config.toml
rope_fraction = 1.0
qk_norm = false
bias = "none"
tie_word_embeddings = false
parallel_block = false
extras = ["capped logits"]
init = "normal"
lr_mult_o = 4.0
lr_head = 0.00696
warmup_steps = 200
max_steps = 10354
MLP neurons of a small language model. Each row is named by its layer, matrix (gate and up: input weights) and neuron, and shows model dimensions 48-303. Each number is 500 + 25 x the weight over its row's rms, rounded and kept within 0 to 999. Numbers have three digits each. A neuron's up and down rows have the sign that makes its largest values positive.
After each neuron's rows, "fires after" lists the tokens most often just before its 100 highest values on Wikipedia text that the model never trained on.

L2.gate144:478498500471497512468484518499519514473493477511503543470544511497506476485515531492531500530493479462549554485453495523464442496522549520498532521520520490502458526494510475571491502471468512528472503567486533500484488549512465535493568510509512500504513502466457497495491476468524497509479521499500505479468499559509479500488505481509529478490498508516490560482495478557499488485501513491510513516513442487476501499500512486484523477505505508496541521529504531443542492469455479495526520494514501502518529467498515514478506464556453519510540489472462483520516474495548508524500449523500489506494480521499512518533515534516540487510462503518447487527479532575450500453526476510520478478480554475494501481496514461519491554522478494489489534499492517506521572532485508
L2.up144:499512516421468544487548495513494495453541500516496521509472469488478492512462502497543521502498483490454478539548486490474514471525548505471487514488533464515492496543497544464484535509546502506498466484533500501483504507491480498462489508479503528517518470474483498492475478493575460522507507494501514472492469491511538475495525543527497497497527490499486533508520517552486503480457467498451545493542510517546526442478484499500500487507504517472519536476528557462517505509497488489502472480503545445488537518469514535469480472533465459501467494519524518512518504477494442495489510490589502501500523479484539502551519509544504512513516495483538498481483497502489537511508499476526514474521525507502511539543504549506446500483490456521500531517482503518483510508503484
fires after: " the", " The"

L8.gate365:480496523508453507487492512456524510507517476499479496523503489494558516445459507537495496549500498494459486530482542544567536486487505516475550515472502471489481523518519521519497526513455500494443519535508467493526488481496487502510529535482551511486513486488493484490476464456499514525537518501470506514458485521490533483449490542468459466521516512534491490508468453530498549522539485512485451492500490468497467511499548482507491482489490496497513486516511513533518568526502541495480476533486514481512506531505500534541530525506458515502523551526535512463494508487515480482462500535482490505558505485512528483495539516470511480475494478507499494492509500501519500515493471499432500520500528519490500532511475480440490521498498458501476528490502512457524504448502477
L8.up365:492551548485448499448502493465466505487523523491571502498482480500512515471462515538480474504510501496503523493554473520484506469509518488470506521487534533479455557492542502460505481517506544490475492518497498470511499513491520527476543521515517504506498510503508455513512487554504493542495515503483526500487502506456516509512493510478530519494555507509481491507502460496495488484481498505537466513460513516470531537496513544537465513471464478523515472513496492515516532484494573510495480491471515494490518479537535526467499523543480450442505473514502493522523506498518476486484494509546528524480487480490534491479462485516545508506482477527515475481479507477476515520445461532482527493538508518524519550497485455464544486519487500505507555519550476477460539508469506
fires after: " |", " on", "\n", "-", "|", "On"

L4.gate323:501483526534507531545534536489529502542536550503508519507485505501512499505516493503511489491512470470499485511474530457507543506520463465480483494513518490564493493541497505477502482499506517500483501455473510500514520524489510503496482506513505498541469469520513490470488501474514483511445516476477513551565446508510482492497454546492465505493474492501487434502554484489493468502535513488468482472536517534502507520477477487503473535500496476473479534474483507500482428469486506508529512480450500454496501473444489483476489528512480512538508476529525517531495475502521516481488465526464438471516488523488529489473468550491458491525504475555516514506499547520517541518474488477446497483557491475520516514465492538511515514469487457488498536498494488529471501493521514
L4.up323:475492510515498504503531464495529518532504516501477514511518496510484456506467446481525492527494495487476485536466507501540472447496507502490514487451536506503479512540484500514509464453441527521507485487501498502503505445474505504515501479522509458446512564471520491481448495537498488491554554493478460513511504474521536504515480505542508516479549512449462491495481517502504480476536455477484501477477478533523548475491539513520476499579492492476453497521503530512515488467538515498531504456527531479475512514547524506507469487498505500528488509513518559501503467528494505504493483488465489514541479473479483502509470493530498478430523503489516506534479503457482496456506514490534450476512516513489485469476545517496476461489480510488504491527476491474571509518498474
fires after: " in", " In", " of", "In", " the"

L8.gate487:496509458477545507523522517515473522487435502477442503492480499517529465511504483490481492471510529501498517486480501490485483462491533432533486492514504538489528480479526554530558526519530481547491471446505519490490477497554510493521517503467502469547491515542478515480510556536515531488456487523519494481467512508481515484491531512490489516502517502503483544469486497461521527567521546507497511504504468471506496523446508488496508498550509527503524472495536484521566482489510468485541502502452503518478472470448481507471525492505518476463501500494543492505552503500496509454513493511521471514513463474529494484502493486480524487505522523521544480535471499486510492486507471481465509514562474493523469480489502541522499490496441499471481456518510508506519533487537491
L8.up487:523497490545481510497482499471459474507519474515487471531503507530507455507488474475452520525473490512482498485480516554507497425491554453508523508485466513547500470543453520441494471495550525458494505460509513491527497551534469504485477508478489488487501504497525523470505488496439495515490424549508498528484501550506505489531501509457535507488519498518456495510470494486490544493533496505490523518508483474497517545513519495471532506488543527486479479523490466518507483514467524522539543499469503478555475540446523493477511454499529499516503520488472441500494507524505511452477509478492497500471491482466501471489498507463566524517491491520527483535486457504518512529493500507507486509497555505493501531485517491488501472480527519477460476526502535450492515525503475
fires after: " |", "|"

L4.gate585:494494478486471535517491459553469510510476503505505528470488511514550486496440467506507536442497489494546498520459514460517491483516525468486518518487528464535482482488472477502547540425537530508526478454522511472506509509540486515464502498513521488488554576535497492539496494523470517555476492494445515523488555492499480524532495488503500544504514502532482512504498540458538493489500506541499452495520501514491477499528519505498485530529485504471496492478540497477512507502505496517501506496488483525563544505532534493474509484474461466518481524495472542512509503492479531479508549540485464475467516526458481497477475500520505496529506491510548467477514480462499538501489484530523488487525528502488510513503508481474531467496471514491462518518470539477485505505453516
L4.up585:469469456524511523529464485521535527506480514506516516484496498511493556509469484457480492506490486525512466488447505483498535465548512461494526532494478517502522483490485494507514472464536500496468505512503529473535490484522526484510509479482501463513516459470542484486518472520512466474516530507519492487526468488507488510538539525485535473474521503537465532520471465490496495477517450461549425515509475471498530499500538521514476489509497522498485536470504530552497506493494497478513524497496521477469534493489489482508477524492525487494439439536497525500506461534509508457435501499471454507514483540525523501457465502478470526503479496477497500458495504472491484459534504512497481513479511483433515484497475512502516451505500481469531509526541461471444525480514507
fires after: " the", "″N", " in", " an", " a"

L4.gate531:500478472507472476485467501541517484478489511460503478520445493527510472513520498486453494494491505484517520489478494508484528492492520500491458518510460475517484488433545498450507522511531494529471550516519537468513499491533459505544504492510490527500491558463498485480522533478480524518466500496519477543473491447486500519512499499494513520469503492553484484530517487538513488465507496552500531531479460508500527518492485504545485515497504480572480529474501472542472553527501515525469515528494526464502477515497483526476471511461514481502477489515493515481477497514471492477502550500504499463479501499478486498489501519438495488511518494490521455480476493483481525518494528495492483498475503516549532524453528535510527526470496479502554489525499528497481481405526519
L4.up531:485498543538480508508506501520523559494499517492464549515507484521468498517452472525500467475484515480490554501484484479528518500446471466464443493472439520459523506483456474504464490553515467550475522492504495476501516480491523503481515518491489489490568474506496459453489491529498494506495461549473465502481502455490442472513493466486479509466537507523502490489475528469535461511539472507499508531497475484480489509512516475542478540505479486548484516524491503487504554490486501487471503520503498526470523523479525491488498530515542492487487481502542494538542511463511498477476526551484474464491494528489520520534509485474511456463476489465466494537498525446503496467516508490479509466527502511500515476517482506513529516513493485508516492502529505514485525452486512
fires after: " |", "|", " ", ";"

L8.gate614:477521534502493468513524521451472516504465502530543554483462479528486522494512541464483495476485477472527466495480515456503529503474482531483499486485504523510504493522488530479457510500502547519553466533493487463540460493488488498471521516467514460536475499487478523515518475492482526514504506498480513507470509421503505482496448523502509450497565516486486484496495526493484468476522529540498511524474493514539464493511516495523515521464486542505510515494495464532530504509502515526479531524470522482508501480508552495508467495489540498537489514466560509493519527518497492522529525545540522519512484468514516495499529474533525498495544531502497491497505518503484534557479502502513524506487490527476510478489467530555489488539506472506499439468577505470463482436479501
L8.up614:487488504515503479493518495489467528506478530514453522536522521552462466491534484470470537487490506508503485493482484528477462488476494504480462473578503502497492483516460512553491509506507529506477485486479535483478488493501488478514468476497496521485517503504532495510505529467531500473507467495441507525513509510533535486522506471504498476513564507554480539447474497502495520491498510515526461463506467497513513482506481523543484490512494468524538495537557481553514507520487486527459496527473532461499517463494503483523504504473533522498555478556472525503452549494496525517506493506481465486528489478514563478460551482499515553499476496547480506535445475507458493527462520491484525517526445488551506478490488481504496448512513507505424532511498495491504526489458507
fires after: "\n", " and", "-", " is", "s,"

L6.gate153:512525440531497478541546510472517529510419495495472470494483506576512526486527473550471548510509489507499500493465493503501466511498513539473505465480496492503503540479474526496494488518506477523524503535476506573540485492500484495492480500507537485510529499483493527507474470509469545529486442533501515510532501445487513521502518506504516497493462541504513502518540506495508524496509494471511514490496511514509502515515530513533469522480487452451481512500520484521486441490543546518520446491444522556532500518504494509495491540498493499418488479491513489500496511524477485524527486482472497519528475517493538465450502536490496497483481493494472475524469488519511501464468500516538477572486515511496477512500541481516505490490482490487479502507528504491477539486521527
L6.up153:532490485495458505461464499451502536547468506516486500529520533497477506459457500505488484517493543545482490513522511513515493474512497472457511449497487470476493489458456496523504489521512553510510536476496545502519462497516498488487483505518507467494502488492446463469558520490437502506478461557503517494521510494453507495494482499493437531510542539534556481450512511505462505526529459479540470502477537535521499528506518503513524518524449497545543530478482507479492486544524462461480531482496494473555509481521524495486488511503478487468524481529472483492562492534473485561480511505518473505466481496522507500522533475465512506476544494487494510480527484492492559496515475488499511514477541531501546490548513510515535499521484515481529505527491506470496510458492493
fires after: " |", " votes", " Total", "|", " length:"

L2.gate521:499453502515472505488508527505465462507499490460492535512508459482459473496515509485500536504499535478492490533524502498440476460525492529468511486510486479505481437452495461449537520522525508529501503547493502490515475489522514484540512529516483469475468553496492470485498495523514505511460493501524523476550504510487495461513524475510466450448493502506475520507531529498524458494523519484499471486521493463530448530464501501498481546494517492485496458449480488505508474473476486464508517585480469486527454454559507501493495490522477513514524505511531473532505502496484518553469554512512479492509486517527527491491501485515468500471476521473495482476501499526559534492514474495511525493521506488541488509517531535490520508505504523504508521532513521523467530481465536
L2.up521:479516509499510494548498560479496524470477499485478519495499513505471501516497495473542502523505544486512506478505501530469488501541484522491499472531491505472486548508485485483502551517498543480517464466522523509503500485472543485503521499446512512458471536519447490537477508491497532521519502550526518486530469488486468512492512484496483507477511525509563454475534483499493480528474484449477514465450499477536487473487532531495491520487460483495495541538588466517475506493504485496526528508484532468466493505509514478459468510513483519505481519509515540539552526545506509490510530508482489460509472536537472524506529504499509487493474547509478478495475519471569504513508476529542498464497493541488550480520470502537542477487466502480479504494515466522430524485509496
fires after: " |", "\n", "|---|---|---|---|---|", "|---|---|---|---|"

L8.gate399:464471495525512487527499497489488478503491493516525454531489502537508528512494534457492479483450519540470482500533529523503556502509489516522504492469534495518463476476496507512493491515494490526485492519513500478470483523552501491537500485436520516505451518537499482484502508509501505497481544507509534522486509468518481502502488462494472498531481521493455557471542525498488497523518504476511488484508513564544499498527520498488510508473450486513523456514525518477501538477498518442556515504484465533499516490535534526463526494501448487506511464507503450515511502543505487506477526528487498512527504545463519468477479538475488470542489554464509525507477534501481489503489510504524509490502498522519479501534550463519468528489477496501526482477459536491543469465484523
L8.up399:505483500487507507496502459458507495472468508475519476534504517481496468502521484503491477493476521518495490516509562503513494451448498477478488512515466506480530502481510509492479478543494505476541507517480558477552499483508533512509488486486519502493463530486471503521498489472501492530480481521507481498524504500506497491497507555504536491521543489470464508459542472509513493516489460455477554527507517490518538514501513526502495484449480509502562480436561510536508512526493521496510517522447515557494502495481515479514481535508488510520531481494488499470511495463490560510500521496515502483512538505457511478480560527494489534490519510498560509499509493532542507531504487517469481509514510491530484485490509448525487486502491475489472518465494521502509508495472520
fires after: " |", "\n", "-", "|"

L2.gate283:513494474525510504469530531521510473489475516537488516494471504521496535464522503509515514517439495493493522532521473462537515480494530532516516455525528472531487486432479473528511464508525535493553513505519493506528523511475483527495509498515504444475531491505479496509468534466542507516418515521504454450507455559496462488519474495464517496496488454514494501468466498499517489466480478517514487482492515483457524482515492500472499517553488508486483543473507514460485502485503535462512521529491502477526476546487472480455490487512496532532507525467506510506485479507526509448491467514468487508503490480503524500482450482508504473447489493558523452452503489517484471490478476521491460498512551485511448527489501517531459509507503515472498491504502483527482509451491495
L2.up283:473501486520491517508512518492491476523498483543488526485522494493528484498466526454505531542544474533478522492483520441517529508537476540490503457509488451547524494477528539521529454502507499508491538526524509489486454452488481499470476478489545505498535512517486499555476507432490490520512497482523500450533481513458469524504507528489534502483500497520481550475502511480465534455503509494524496501523502484453513511460487524500518506489494518512495499493539500454510454492500493471514513522498477502532494525486487477480488455440490523489498517398493498495513468491499502504488444541512463519477514510493487544516472476533514467478496560470502521510479512510532498500502504542551527489488471468508483537534472491503491473495486492512490488501486492526522439533535503
fires after: " the", " The", " o", " Hal"

L4.gate782:492506505536446525484470529536513541500492500534551496502515538441458482472513480479542559503478516495452448507511521485479475516478514575484475478514529444475503497495479493481495500523493481459510508510499505528520524501481530496501512514437488462508502507519521446535494506537491481477498516533458512522541482499494514470487504489432493448475517474537537492476485470495492505507492460499529471488531464482523470539516515457499485502499532481503511497446489478475487499474505502498554469537519511515458525531527501470478533494489479476477557494496519426517507473508483563495476499523501515507503507464498542538494522504509479526470482474507525491505466496527488555509477482487475520504534509450527491558468488471482509508519495490496477537522491465543500498482452495
L4.up782:542482481509490503487474464530537487458536461511536521504494530500504475509513510463494493506537456468496462499496514514466478533489512533494500450509558494478450473509496470558525488508510510486496474491494460506520478470522521496486481506459499499505523484536498500545516514562473509468486502498470476479497496505558537542511507501491513444492519419513532516528498496482471482482461495504564473528481478500534494476499489491517475516469515532507507550480531507479555442527513527528508500498520512500464512536516518474478546480491499497485488496447550489518488521500520539479487510549479462468524473497538526509532519526500540500478508485502487469486464540471503514463498511473487507467505510440477510490520487506503520517532438456516514500536517485453502491495482518
fires after: " the", " The"